Weights of a small GPT-style language model, trained from scratch on English Wikipedia: a variant of Adam for these matrices.
MLP neurons of a small language model. Each row is named by its layer, matrix (up: input weights) and neuron, and shows model dimensions 176-303. Each number is 500 + 25 x the weight over its row's rms, rounded and kept within 0 to 999. Numbers have three digits each.
After each neuron's rows, "fires on" lists the tokens most often at its 100 highest values on Wikipedia text that the model never trained on.

L5.up1091:453529469511532522485561534525488509529499475476470448500518453528481481484520439480468495534494519515578448556525470474530520461501533512508513491480474497410493452520514509505503445509478523502466493454462489515504484485496498482503523496490530513484495496530519566482505484482434490500530532472500498530493529515527493479482501517493531494516563480511512522516497508510502518521536
fires on: " in", " to", " on", " and", " or"

L2.up43:494497504555471504507483462492510518496506480471488458471492491534452508511525519472488520532464524458518481465471515473498492462523484483535534521518512521521533451522499521563530537480465499522536538486481531518505492513486481504448454449506490459493503483501523514491508525527543450554511480498498543520548469500493508554501539500548484490543482495517446555438516496491546537453503
fires on: " to", " in", " of", " House", " Street", " on"

L2.up116:539501470487499498456508514459491511504451511540519457511557553493512474520470487469459516518496515452514549512472503488517541455491524487496535519521471479461472494509443505467471531531548481479521521470469495516479493511484470519506518492528526520469472500516531451479517494482509458520521497488496497465519511533478529524506509484499470432476495517509470503533498493507526499463541
fires on: " |", "\n", " Notes", " Total"

L2.up695:526509528505481516552518520508513486478520470473506450501508500466520487498460519492480536515508482505523501487497511512491504490511512514529531467478531475500507477473490529511485498482508517488516506463517468491497478526504528517452481544485493516492517507499516479525514494479530442563490465503524512525494486510478513531475486509541529438527504490502557522483499575538474526457500
fires on: " of", "=", " to", " for", "\n"

L2.up45:495547496509516516516492498519444485524526492526536521523467540506527504490504519487496514468501560478495482499530497510516469500490508488524531490451516509498448509473501508458528496486509530488471494522446465516528531496474522464517496497493487524480489523489489473471507492486517481478443491497533508496525516519486512515510503482509501507474505428492480519513473520520471524544449
fires on: "\n", " has", " along"

L2.up1203:533539477494513512508509505493515534516482506511496473510512528487503463550473504510535519507485529448502513550531472507497509536499468437531551475496476463499508468479491514482496515499557469495423511490505504515512511530505518509503485523462490533511498484521492471489544483512493458492475531523510519500535497494489529559481516513554510511536496517533490507517498511522517516499509
fires on: " |", " with", " With", " by"

L2.up826:511508512564527522503501502538492490515499486470479492502510494511508505503458491519517499502483500518506518482507475506474532509493489506523511500470487513445503476490492471482481489495451516534482497457478498509488506522497552476503470491496524539481511514488527457522505488489505479504509506501515455462496512487488516509512506503538524484517492489521474501539477517541501481450514
fires on: "\n", " |", " the"

L2.up1986:487524516495486534488467517471523508492494500548506514493537485513515533514483480527466495555530526478494521444534522465501539478518517485509499556497496515471477475530474477473493471547557494506472505462453494509509462500450494533502468428478509483544504491494515474499504456460536482468519505479554458480523505542518493448537498541533512531510496483477533527493495458491490473518510
fires on: " |", "\n", "|", " Critics"

L2.up1685:496543476504513491498455506508472506548550501494524462529512508475474520520541470517529452482532517544498500523518506476537538456495530506470512527488520469515560494520507511472492562472506440514476495522507521504521522483462507479482492504516532548527498550476505480448499492515453469505503474509503476498529476561487491511521506485504514478484500502491517521501505558515507486517538
fires on: " of", "-", "c", "g", "s", "es"

L2.up1307:466531537487533456533530508485521537524484503542527505514508560527527530489561489502502483499504572464541514509522488487590496494542504522505510496495515529507482464500481485498464510510503520470488511488516457473473491520457495492478464515489521497478527502480542479480489514496485475484456499485485476524517553516505485518540477465475533477511486507478493504491484504535503557538492
fires on: "\n", "-", "t", " |", "m"

L5.up892:552486454515560478475523545490492520533515509498492452526484500554488520495496529493520478479498521501487523514491535469471501482484513545543526461490534538525480465524491514498477490522496492477475502467516542503457491496525510547447448493447499553494520488534555525476486478534481508508505497514494495505547499483493519534481487500536510507513449503507497532523465476501522500472440
fires on: " at", " among", " To", " when", " are", " New"

L2.up941:504552518534490461538472504505548495567447504509481470464503494542520543503503515510496567468496501506540511514554492491555498498490504484529517513506535521492505493551469499545524492498525501501495527546508481516519558499447519487504454466480520482498506492497503482493462489480452485519479474488479473469498489524474498501545524474505489489454517434517507534485507524521563535498440
fires on: "\n", " s", " Har", " (", "-"

L2.up1357:509470446507512499476547500477490511530495496540518506502482508496510539495499465487497505495498519468497578490522492485536503489503504530535507522484480544533472511495501525505483475472514500513493495450455519534497494504485481449478508485500553489470490532469441510507471504526485499519500491504506487513503493495488546521477530535482482477479515494522483534529499523538480497513487
fires on: "\n", " to", " with", " of"

L2.up1758:470537444488502492515501491482528505458505513538457529476495506524478502546554509474509462488491532505505528533467537500537472463487498485530518487484540510484495494495454473437483477470544527491479488483457460526468531473489508502517505482484522524469486501532480476475543543479479505516533485482466482528461505520442528514489481495523470482527497445513496498496445481526485518527481
fires on: " with", " to", "ig", "-", " has", "ract"

L5.up1940:531493486493529504470531523505475517490491466487495524555482493500530517540486488488505485503475512551539521537562508504493515454441522501525542501506506494518486512465487498494503485500490540462523480502476515519517490511495527478500466522470522506475527497536451493550564475511468511511506455503497534494500549501517515506497534505475481564525521494512503483502492491506482459504486
fires on: "B", " of", " B", " to", " |"

L5.up131:481496498560529472440478526466493484551524470497531512467482474460482529481523458502477473496529524477485494553516516482526521499472521425482483517515481485516478480475525472503480475501529513535478479481504514518526460487502522524489482471542510509462515547520499513503501501528493468492521500511493515479522497503480501497483501472513473472517509490512485515524503514493553496520512
fires on: " \"", " of", "\n", " make"

L2.up1313:526507476520517513530502449499499474527499479512481509483560504470485480507531501514506460472497525518533481491525500498428514457488514463523490511467486530461481448509491518519479513478507499513473465452508511489535491520461490502503482476509521496550506504457527494527512523484523491494505457496517502472512485507459504468481500510488529515528481475504491511520503512471485517549503
fires on: " gu", " to", " a", " mole", " oper"

L2.up971:507489537474479514497470487422468446500464482464465450458548462559507522521526508515503504498507502472532547508526472516516522482511463502480496495480464481447494451508488470532544488466519504485477488484502517521500480479518529515520508475451505522529571496514527490521493460467456452515515523507466465511477535538485494481503491532534576470515497499464500478490481503527522469510517
fires on: "\n", " in", "-"

L5.up964:498502476496470510458495461503455506504498474484518492512488486477484497496499444499504482496514529495512500557537525509510483492460552488535502510492502505483496525487504451518468511507447511491472561488497552512505538463479538465492473505497505480507500463471473518465523533507478492551530513514494469496539523519507501513465565478531532462514502497520554509517521519528510491528483
fires on: " of", " to", " and", ",", " among", " part"

L2.up2006:522511508470505483528525499505477475522502518497545511475474532551536533529534500496491490482519524506511500487494528507472477472514504463499519492521506577464500481523524496504513501512536490505515507450496521483528468456469484466484562487472490544519524475513525498525483524484443484506498472464519484500510483548512546501489504509506498503483462516493546494493481533537533483526492
fires on: "\n", "o", "ell", "c"

L2.up820:518523487531478506526512505536473492496521479482530495477474527531465522496510509499452511475488491487496535553533450509447518466480490490489491542465486504496440478510526510497463536504524529493422481491544534492489489487535516543510509476485517513504483517536534509529553520500493473499498513486492489521529506493479518543488509473518498484519498473471516452486530506525477492473462
fires on: " c.", ".", "t.", "ar", "es", "r."

L2.up1221:521464503547544465480561489489509490555505506488533515514500512500529506510513480525492511535526505524465478529545516508496490492504524495558518497494535486463506506491542479543508488503515523511473513462509526500530489491466519505444472512460461478525534526527494500576524528507468523547493521486511536512551501492502481501458484492534520486502493468527517458459490534543476533490471
fires on: "\n", " of"

L2.up1394:533518470521496502506522505501503454478503499511486489561514516486549506514489499477517532505509513489551513479512510506490505485513543510526496515508482504478506520496501514505462440512495455437493500447512506538498474462487457536496531492509504529488492551464529458474504517472485474518533460494479454484522521527480527543474550521523504482510525503520495497476523501497536504506519
fires on: "\n", "\n\n"

L2.up1412:510478516494525533474487505520458538512482511490517479467509492494502533481490555529498529505448483447491512530545474465464511509474531501459494456453486505507532470535489525504489480476497512492474501537483502537514485477522477450513503528504463506508501490526532492514509516454480499534523530519549499501486519540492490473483499480482514526495520477505508518522477481501515503458514
fires on: " w", " Party", " hold", " kg)", " a", "it"

L2.up1516:504511499471493487533510483523476501514556508513448501523538493498457540461498489484494520479483467525521499468489505508542512467484543479517540505469495471423489480503474486519486499545517540493510498518500474504579509493539509493525505504506508503494488506472513507540511469490540446509503491493452516511514495501487495444521461498516525495520494459515551516505445502506476525565478
fires on: " a", "s", "ley", "A", "1"

L2.up1807:504486482498518481508505542472477483507458513505506530490510495510538506564480504478486484518505455488541490516530478520508543453525486486504493481531539475474518507506468534475452495480472491471493536483490498519508462502513473495480473479517552506478510515543502499450509480491529518488505497504527493508486492499529515520482499529474546463515473469504493477481530473517491498508488
fires on: " to", "-", "com", "...", " (#", ";"

L5.up1608:517513538524496489458489472492490482492515469525463516506478497530467473488508443501477504530510550460513511527486472473499511472444503510530495497551490497466464474495478539476505489493527508518498509475468511526497483484515505517509487471485529486499511489533511500519511531480447474544523532507536470548496511503496523528498492486481483476531531516527519478475486521484508534537482
fires on: " of", " in", " for", " from"

L5.up355:507520493521499507498496519477522492493484454517513513514491533506457489541513473511522522481499561503517480509517459516478485514471512493534463539448520495493518518490487497481500452477507489509469452506524461499505496486518486528502494514517508489532503533508514501458516505470482463537464516469505534490536548503520482519524531480492485481491466477486489498512484535529475538480471
fires on: "\n", " a", " to", " the", " W"

L5.up1854:542509512490514515468525550509498509511458457468469486505507541482527548506561507523492534502537494491519507530544482511520528496497537499463511492464514549495484463507482497520491488477496488483487527476510475504505514499519503485523531469501501526498492511505484514450482522497495527482498530487487490517528451490507468503457484512554479526533522504479541491466515499508532524496466
fires on: " in", " but", " through", " while"

L5.up1548:534518466480499459527471503520503532494521489502509473523466503453490491481500485513477498504494468517505507504473523516485506514498526481473507499449484481496491497532516512533531511514476553520518501517486473518490442482476471518480485532505492528509489542477536475455504521493513492505476450498484522504507524483473508517490565451489487544485465449510466473507467481515530503510463
fires on: " |", " and", " o", " ", " O", "os"

L5.up1015:476519462522485467494457534489529488522514510497513458511539493491461499519520476527478468519552521486505523549512530496531517522504497475513481497492506481521491518495485470465535477498513508470490496512492515463462473501511516494480442512484525534547491493473542508514490527501466454532514458525547520498519493506517493476510490516491494547480495477518472485544509477467513492486479
fires on: " no", " a", " strong", " by", "a", " under"

L5.up2029:500528506509463474489465468513535488486470471486482448511475529507472537508505485511514522536561500511524515511545487493525472479494476522462522486467519495522507489527497512526496429518506527525516468481490539509517456479479530496512514502534502485477512516521480525535502522493478474503474447489522504527526492479559532491490506488518495487506505465428525518504487473510522448520504
fires on: " the", " of", " for", "|"

L2.up1051:491451504498489507511517522480501495509495513488449528515533506488491529492474519485517518495516490486506468526500506524484520507503513480552492505487477485505522472565470484497508467531506453503480481488490496504488480484511490518507486478507540537447487543478477493486524527501495509492530516529499492531508504523451493459549494480507517454509453502465505525509491515498497505523485
fires on: " a", " 1", " first", "A"

L2.up1502:511520406522527503537503506510487505502505504515502474485520509536487494491525498470496520501506477468518457509517472499488504520486541468509523493491496511502473468499519543472504486555502541505480477514520477522542507500518470547476524476489492517480517520476483468506495518470507470485455542462493523519489521522464492466493486519520539487506518509460499512434494475537509503459488
fires on: "\n", ",", " Cup", " League"

L5.up1809:513524492507479529509539462502530512517503520511520506558528527483480504554496456522474488512504532456514495527487467493487515496479485527512545457517486530446488458486494452525494500502537491462484546511469489497501469491509476495493430512501553480477495517531502502494523484499475471487493476471482510499479522459483536516446476487548505515537517467524543488486447499478527501446505
fires on: " and", ",", "\n", "ed,", " or", "e,"

L5.up1869:493479517511507500438490530501490495507470480502531496507500500446506463511542468476455473518515522504510471542513517439478530478474472523522515477465499504478505500458515490516478495462527490496445531481513529529508546491483488487470515502489485462504515503553515531481504495500465534497485486489563552542521512492521540481505511533483537518489507512497536484481477517528509461439500
fires on: "\n", " of", " and", " to"

L2.up37:564528527495488480488498527530487544477519502478431499517469513524495501487497514469501517535487545455490500506511500487489525501506526501503549467446503518526462496494504511522528480512509513461502449489453480531485480488505511501514502464509486490485486470490527480463453516517518477500524488523515505526543528517519501506509485524555467495471498468502493517489490450514495501504547
fires on: " of", " team", "_{", " in", " Team"

L2.up1413:504457517537508478502509506510511527491495483513535528523487574514509492503518462543440519480522449513483480495522497487502549499470493507521524547491466519489479527492517488486515491506517512512459525466514520498478513457468522484482465494473527527493513534531522441500491496498446499516513478498447513509542509485454493470473482528495518487512495486499500481464496543519512463512473
fires on: " of", " se", " do", "e", "de", " Se"

L2.up222:521514509492509514499481499527451536502506474484535544465518500504506533502497525478518520505522509491541452527493519476528509502463514469474507520526464432495502497489506469524530490507475508488450501540514552511520499482517520492512493538500510517507463527471482507526546480473523487489534436498519519501488515520494504515466494553518498506522479496501475493482478501566508484467527
fires on: " to", "he", ":", "im"

L5.up1210:496501495492505515516564487494528446544484482493439467519484495472498496497545494519459481501520522500495485525515498506498515491451533472492491473505514555478479468528448494501508467473466521471498493496491501467517480499504476452494463445494551504446511487505550474483457519486430531512495507538523495501517508453478521455525478519480502523462457500501544508544508529516526499498477
fires on: " in", " for", "od", "ph", "eller", "o"

L5.up86:508549533506504492537460480472477520508508484519470538502489526518515531501507464489528522538515528517473451503548474458548501476463521505487499460498497545547505497524469475510518465503509514483456513521478498505449517474507507489509507504487486459468474518513528512494478532486544497487512491488547496477495488531512490448498508543476465576482516457454482502497482485534559501459503
fires on: " of", " by", " in", " to", " and"

L2.up755:539516450491525521528539501511504476505482466500528453513497501488506481491547473497464479501533487450488454516506496503504541491529551503503485488504517457477552514531481487502472485523512462540449517519504503502490523487512517498483454504500515507506496508479493466516502506482485493534476470490495521514513536492521523511532471488550445478526523546495483502482517482496542529466444
fires on: "M", "G", " and", "\n", ",", "L"

L5.up3:463510516482556527483452469439493530508460515522540465515517525483498525510505505480535488509498520481543484539519515454484531517515459563491539493475504502505464444497515476497483474511504518492497493508449542488499464519501500501490492456479516515462485457490537470533508490481497466554528502523546465471577491510468503494496537499522508509502501476523530499479473503521509523515493
fires on: " |", "|", " 2", "-", " 1"

L2.up1258:497463498518484510479521483478482492497481482470479504504510498506492483516469499500487470529503507505481512524506530470473501518506483524501541490531502520495450494552480502485496493524493571466525491498485512515503513481432497462513523521489475546533504471562504491520565515463481441514495464479529477522514472487468483490444480475492477516481493474480526527489519487510470461482520
fires on: " |", " of", "|"

L2.up289:501533518498498537517465523510525512518508488499494449498476534528491490516522455519508478508517520484484464532478508485521495490506502524486476493468460475526499470483458498532492478513494488499513467510444484507487464503476506482519450448504511495526486529541462470489505481494505502488471492459487507502493485519495483524492547512496506491481533489500550498490518543541494469490529
fires on: "-", " Al", " of", " by", " to"

L5.up1147:481476465495519513505444504521477495510504484516498519508485511480510534482522492515455469545486573483532528507518485461508494484442469512482487490494472495541507510518513526501569490492540499471492519466500533508516530456479502478493491528501519503472489499522554489499484486515493491508503510534495518532533506515499514479482445472488548536484556516526482501496551500516493489505498
fires on: " to", "et", " of", " for", " |", "as"

L2.up99:516463511488541528503534556489535512517452536496478457535539516488492492493514506463491468509489585502549484534488492469533455459475493515520503512537515495468506480472478452477481529519502503526504513471493506520494481485502493536497460519495487464476499490495500501483456505516435478492513468511460471489513507470441490488465502503511452505494469526486544507490479465484467508500482
fires on: " To", " =", " to", " At", " at", "ang"

L5.up1142:498540496551503510539537505457495516547520493519523444485509531531529500495471499495491526510524501468493512461517515501502497463497510486492527515507516493463483465496462482507452507494531497535506487492475498521505478453486465513509465503516505526503517495476490476512468556494542494483503446526505461490536461457499485494483543469515507481537514537539475495468493465493496502510499
fires on: "\n", "\"", " |"

L5.up1709:524519514518508527456573536495491508493484520494516525524528474530475508556476472464511462494517491505528518493529485496452480482503468491496504525470529503495476531484525434511487520496503501516478529420483508526501485475499501506464466515475519540450498533484502503476491482449541489533513489530506495520552508490529493549486490514572496454526514468493496517509529511466450524480473
fires on: " and", " or", " to", " at"

L5.up1217:523483510519522524496513520512455525566482477503534496541510509496533489505525474485493496518509521502502514525526480497479486475511497452508533558476488514458489481511526482555510488486537502464448536450469535515487492495503528446479483519461518504483487491509493499490507487517483466535479499469542543513524479475514480514471498514532495462496510447485484507501531517495509526504502
fires on: " and", " or", " to", " over", " of"

L2.up910:500509512500512512466485478472517519543508512546471532503505512512487485509531455481557518518505484453510510492513515481482531512539493509523545520511473498507509474508469518542500517495544536530498527456492530470510514462483451461505521491507501495511535528485493530543526495498508506526474506471490477521514478533508510508488529492500485496500508498527539488490490503532517480435495
fires on: "\n", " of", " during", " from", " forced"

L5.up793:451527489491527488518538524548510477494487501514483469493478520498511490515557466529526497527518497522557524498522453541510475473462524482447521515519517490475540503467508497499525516530497486499480498483530496500478477467472519533475481520491493515476467493546527541525497498466489495485519529456478484514520490469532507472473472514529515479483490453515557511483549476512532522499473
fires on: " the", " in", "|", " The", " d"

L5.up1507:493523527510540475477508504466485487490519515502519481491505501481480518495492469492565480523501555519470489521510515498505516470521525519497517495484523492538485513509499487506472466500519504479496496516458538500527490506475512495472477500551504509475527537499447538475497492518489487506528502468490493473523481472529517512505557529461492460531502518498545486483522496522519517559497
fires on: " for", " of", " \"", " on", "of", " Bel"

L2.up883:485503505461508486554498530474491501543525508498479474473517514455500472497496528508472482474535521501520475562479528513470514501514490455511507452474490529467544501493526463495518506518480497495492501474494512492494505459513449493532494506534537485454548549506493489511542496471494482537496531497501502503515498492479491466485523461480475451527486495492508474518492502529461505457467
fires on: " has", " have", "he", "ra", " came", "ie"

L2.up1492:534482467468540499476495538496458502522486504507527566532467486452507487484516495478512557483517509457514493501494501503495499457467468481549510466482529476479482500551499451468496498576505513508468530534513497496474523516498472492511487508465518474479492505475515518516491525500457479491473476502487449518489523512520500492464470528545495481530487496519475493521509524484498491468518
fires on: " for", " to", ";"

L5.up1970:504513475506509477496501513469470524526524483491500516506445531479526499521498491454487557500528544516504473524555537491534469525493525443481510544474532525475516511497472475499491474499529512537464463451466527477494491490523532542498500507500502496532525504496555462511495501475531490482503495516502511495495509497548513482479552458522451448531520505526523495490525515485505488520497
fires on: " of", " |", " during", " that", " in", " on"

L2.up332:470464475522443523542471491485458511535523540484481526482498507541486491513543484536483500505523510511506499473508518497499499490523467502467464526471471456520472458489474498476492518528524508496491547487489541484484505481494516525495507541483496489437525529462484484499538512527467506488450474447492514484503505520471466506475562510459483502511513519503511498494492537500521464500455
fires on: " as", " to", "or", " show", " into", " by"

L2.up1089:522512460525538505506516525526468473466545480484502525514488525484502546470529518518481468509503537512535523513559505500458469517487475457490479481470481507486489537515500506512514509483530526516484484474503512523481484478551524499472498439545537498517490542483524493498501506487509506548510489537475502503493508478474547454504502460486535510494476501476480491491518501454501565486521
fires on: " |", ".", "t.", " diss", "ev"

L2.up1803:501477455487487500536515539499507502500551433512471504491527511493507531524469478486486466489485517492505513468559495490495522479502496486494575525480537506465497470506480471482513515558562508519492507511450496489469518509477476510515454519513498460489511463499481505506513473510488499518473469495486498464528503497521540478526499481478505518528518513475544510484500523496514539562493
fires on: " the", ";", "===", " Won", ",", "\n"

L2.up187:532531501522507491501535537468436454529473504511490494514501536525496485533506494498507525517538513464494519530507461536531502486467484439521528516517505510463542463474513488489529486495481521495468547475490508504538529486494567477479485491427551504472463499514476502509509511466476506545480524462491482504496458491516491472478475484535516494489501468505495493499465488497508494503511
fires on: " but", ";", " however", " However,"

L5.up956:525484444468556459476504532443492490495456516491541539499523508486487540497508490523483488548466508479542505528439533493497504498526476417507503497502473535521451477504504533516482518485511492489516493483511497486462486534522517526503505478472520516492491522499547512478498495483530473500514501497510488513524498503522515514465474469518499505505509485517541520478507495477532515513539
fires on: " that", " in", " to", " That", " (#"

L2.up727:538494557479527534489521502491472511484512464478549506529514507472489501518498539501479516536473449504498499526499471481472474489493483516463560549476469496540490465509474511498458510494546496503525482486475497455497541505490485496499485468494500487418490497497511523568548513520507472491464474493512504505545510517495508502480478480522542467526505485513538481470499493506515557500506
fires on: "\n", " of", " rest", " Website:"

L2.up35:526540485479476498502520475529535535525523497552530517484490528463543502532477477493509466528520502513480492499563441510496489499490508473520485519468505533469477526474498545533485515525496523509471498507501471493463507479458594461505517479484507497479482509485531493485498487497515481492472502471513485476487558498509475486487461481518506463525489457564475480471519486508517487511471
fires on: " with", " of", " T", " to", "\n", " by"

L2.up947:514523454532519469481515514531500484522489487538479497473509500520472496515498514497453524516509506471490480464514481476483508488539500450487502507524511482494465498511485497520532495526544505512474543508520496495478454476470450494487503497467497514538555491507524477477515523494548482504517522445521505508520496517556514525482488489493469504497509465537481512517551486500510503513473
fires on: "\n", " ;", ":", ";", " |"

L2.up44:556523501512468535503534477504480556484509506470486491485504514512467557515499525527520517486475515507523519496501491479524517466498546455525492501494506446538496475518513492503475474548535456527464509505527550530512484508469467473477495467481486495470474499480501470496537512506522492472489519483501526519500510529445497507516528498481486492518456506495515532507465521502506539504459
fires on: " |", " as", " to", "re", " =", " into"

L5.up437:502534473448476496528559485526492510506517512476466508487486515492515499522515533446470480542487520518523543547511482528515457493501481481489517512514530466496471481521489527510531509486508498467500469519495490506514500530536474461506489508483500504465481505499467498498508505464501491477503533503492513472498521488507540512536477474493493474484494520505533508482496453513516553465484
fires on: "\n", "==", " for"

L2.up1278:494482501472521539540541489462500491494488498470489484521546485522494495444495495496482461505495483535519493499512533505494467478525515454541516513488512506494533480496491488489543493525486478477514501492470505512498486468498546474513491514523482518489504498526536495542507523519481491516492412524532512518508521493454508494465505481534512461546451515492475533500513500446500524480534
fires on: " a", "ran", " to", "gl"

L2.up1399:552470471486474509511495486525500460488525484500472525443428485554519511502494531537486470510498523488498503517486500473493530518488512502520488491472478535481491495494480492530540490471497510507474505496488510496475432474483465478498463585542542543507469552519483468516474494503496474518499484523496502525487498520511496529492483515507558515517470512502461508465458472493463514531478
fires on: " also", " later", " currently", "|"

L2.up41:507550493493502549539473532493497509510535443489504498526466521528478462486535489507495488480484546487528498522547503520539473486534461452524493514531523527522497518505443453500513498571501528513496493535490470499461516484486475477497507516481530495537526555501515459487495495476518494485502520499512479490502518477506486529536497506474474499466499450467480432474502496479529495504474
fires on: " on", " under", " of", "1", " Road", " by"

L5.up1676:494523486513518500501471514495484551515521472544477512542522541523500485544497500454519504487531523499452492504497517502512495461484496560507477471475460501478458503469493515530518493516565489495492512512513502488431518500443437478520474508492487498485528469550498492505500547497497526511461502509521505528498501490514515497472472523480527459535504507503548486476512524501501495507505
fires on: " St", "B", " (B", "ed", " \"B", " one"

L2.up3:547501483525518461507495517493510485496526512522505463469501516503490513515465526498465538508489506539538474501508498482481532490504505503490492494524521533491459447540487508500462486478530488478494470491540555522507446456534527516528513528468522515517512527469535477503450472464502523503492485458494472492511534512503498481503485515521486502515478456481474482527463505485510493540473
fires on: " |", "w", "\n", " episode", " episodes"

L2.up1432:560509525493502505498520534518502532513470502529548464457495519520534505522509507454464500509543523520515503575490449497507492468461566464473510532493530459487492504511506479497530499459517507490501538506525504493487477473463523504497492500452469540514498500505515493513503492495477446473507472472509496511524443524527552529475459473514501495542498494488478510447466513480498501516493
fires on: " and", " but", " However,", " while", ";", " though"

L2.up1842:492495451473539499544493524471485502538521483494471470497527519471517492516505489492513479497530475501483518531527478507508463504509470486501536495515491504505510478508512493532508503549533562515486477462494530547494508481475493523499510472491470491442501490527486473510500500519482474493495545478514517530523511512484454471504454485489510499499476526496517500487541516509507484489498
fires on: " of", " from", " as", " with", "\n", " to"

L5.up1008:530518493477531500457506546499489500492509528510499544506489498459503491478476468450487540546502539494506524507533486527507528481472550458491462497493486515473506521478513472492499504510467497480474522454504560519475493473510491480504472509486543507426487461500480477530507474498499529447485513481453493524509506508512488430498489490503537507504495488492515490545482542474548490500492
fires on: " in", " the", " one", "w"

L5.up1810:535494519542497499517494532465479485471494460503498479477505512521556527475496489461479505540526496507531540519521487495512500522520469493519525566474508486502502475471523459492500445488466507448488524552458532533490456499502516477461505497448577539455520516489497484490498465482495508549497493523529488509544503499520484516481512513513554442527505499490459501521463491518496493464495
fires on: " and", " \"", ",", " one", " or", " all"

L2.up265:494503527490538508475464474460513503498517524465531503484519516482523483502518492527524504497520513514507515536518462499494522536479495513529504502472521493529484505504515551530550510458498563495538548477512495519490530480465543508483529534483475510483478498520497488498500525518479510495466539510502469466521487481512492548468482478507520498506505512526488457475496507526477505509507
fires on: "il", " while", " of", " how", " with"

L2.up1026:473519520505491476496469540540507511483532472468488484487485530529466520482452461487454503504455485486541481512546552480520540516507555507514495546469491498472513525491507468518531500486501489468502499427480505513508502468522509475493505502481511522494464476483503494473456527500498486570485502464454507509522542533481510561501454522525490452524522503470484464536477516513482489524510
fires on: "o", "io", "ro", "au", " The", " Re"

L5.up1672:516495481476507499529463444469483467526510516551531494516524475522521464519479492464493490485516498490549479519450489505486504488488456469493538497477519514520489475492489512552526489471489498481504492430510503496553506502454444503496508495457494484461518521492540477496535528503463517496456486478518501546524505469511564512494527491529469483508471498505528464507454522510527509514461
fires on: " with", " to", " and", " ", ","

L5.up1921:521521426536519493536538522452505509492518457515474458450502521511489483457518494494487529526529513477490525460522495501480472439521544463487548511544516529473516468511496491511520487489506511505504519429477495505488510464515465486485465519460512497502527513489492505525519552498502488510442515536488491522484485511490508461431524472506498460479551478472516484506523524457470513476457
fires on: " and", " was", ",", " =", "s,", "==="

L5.up1671:534509495500518541491516445520541438492493471479534488499530501527490505479477441519486483498530524539520530530478479519485497451530499535511483534490522510511483512500483474450483461492498502497489548465513537465501491504494525520470513447482511500486462500529505545488493466490480509534500511521501498493508506510511514526511528483511487501497488486538503531512474502511534459454555
fires on: " the", " would", "\n", " since"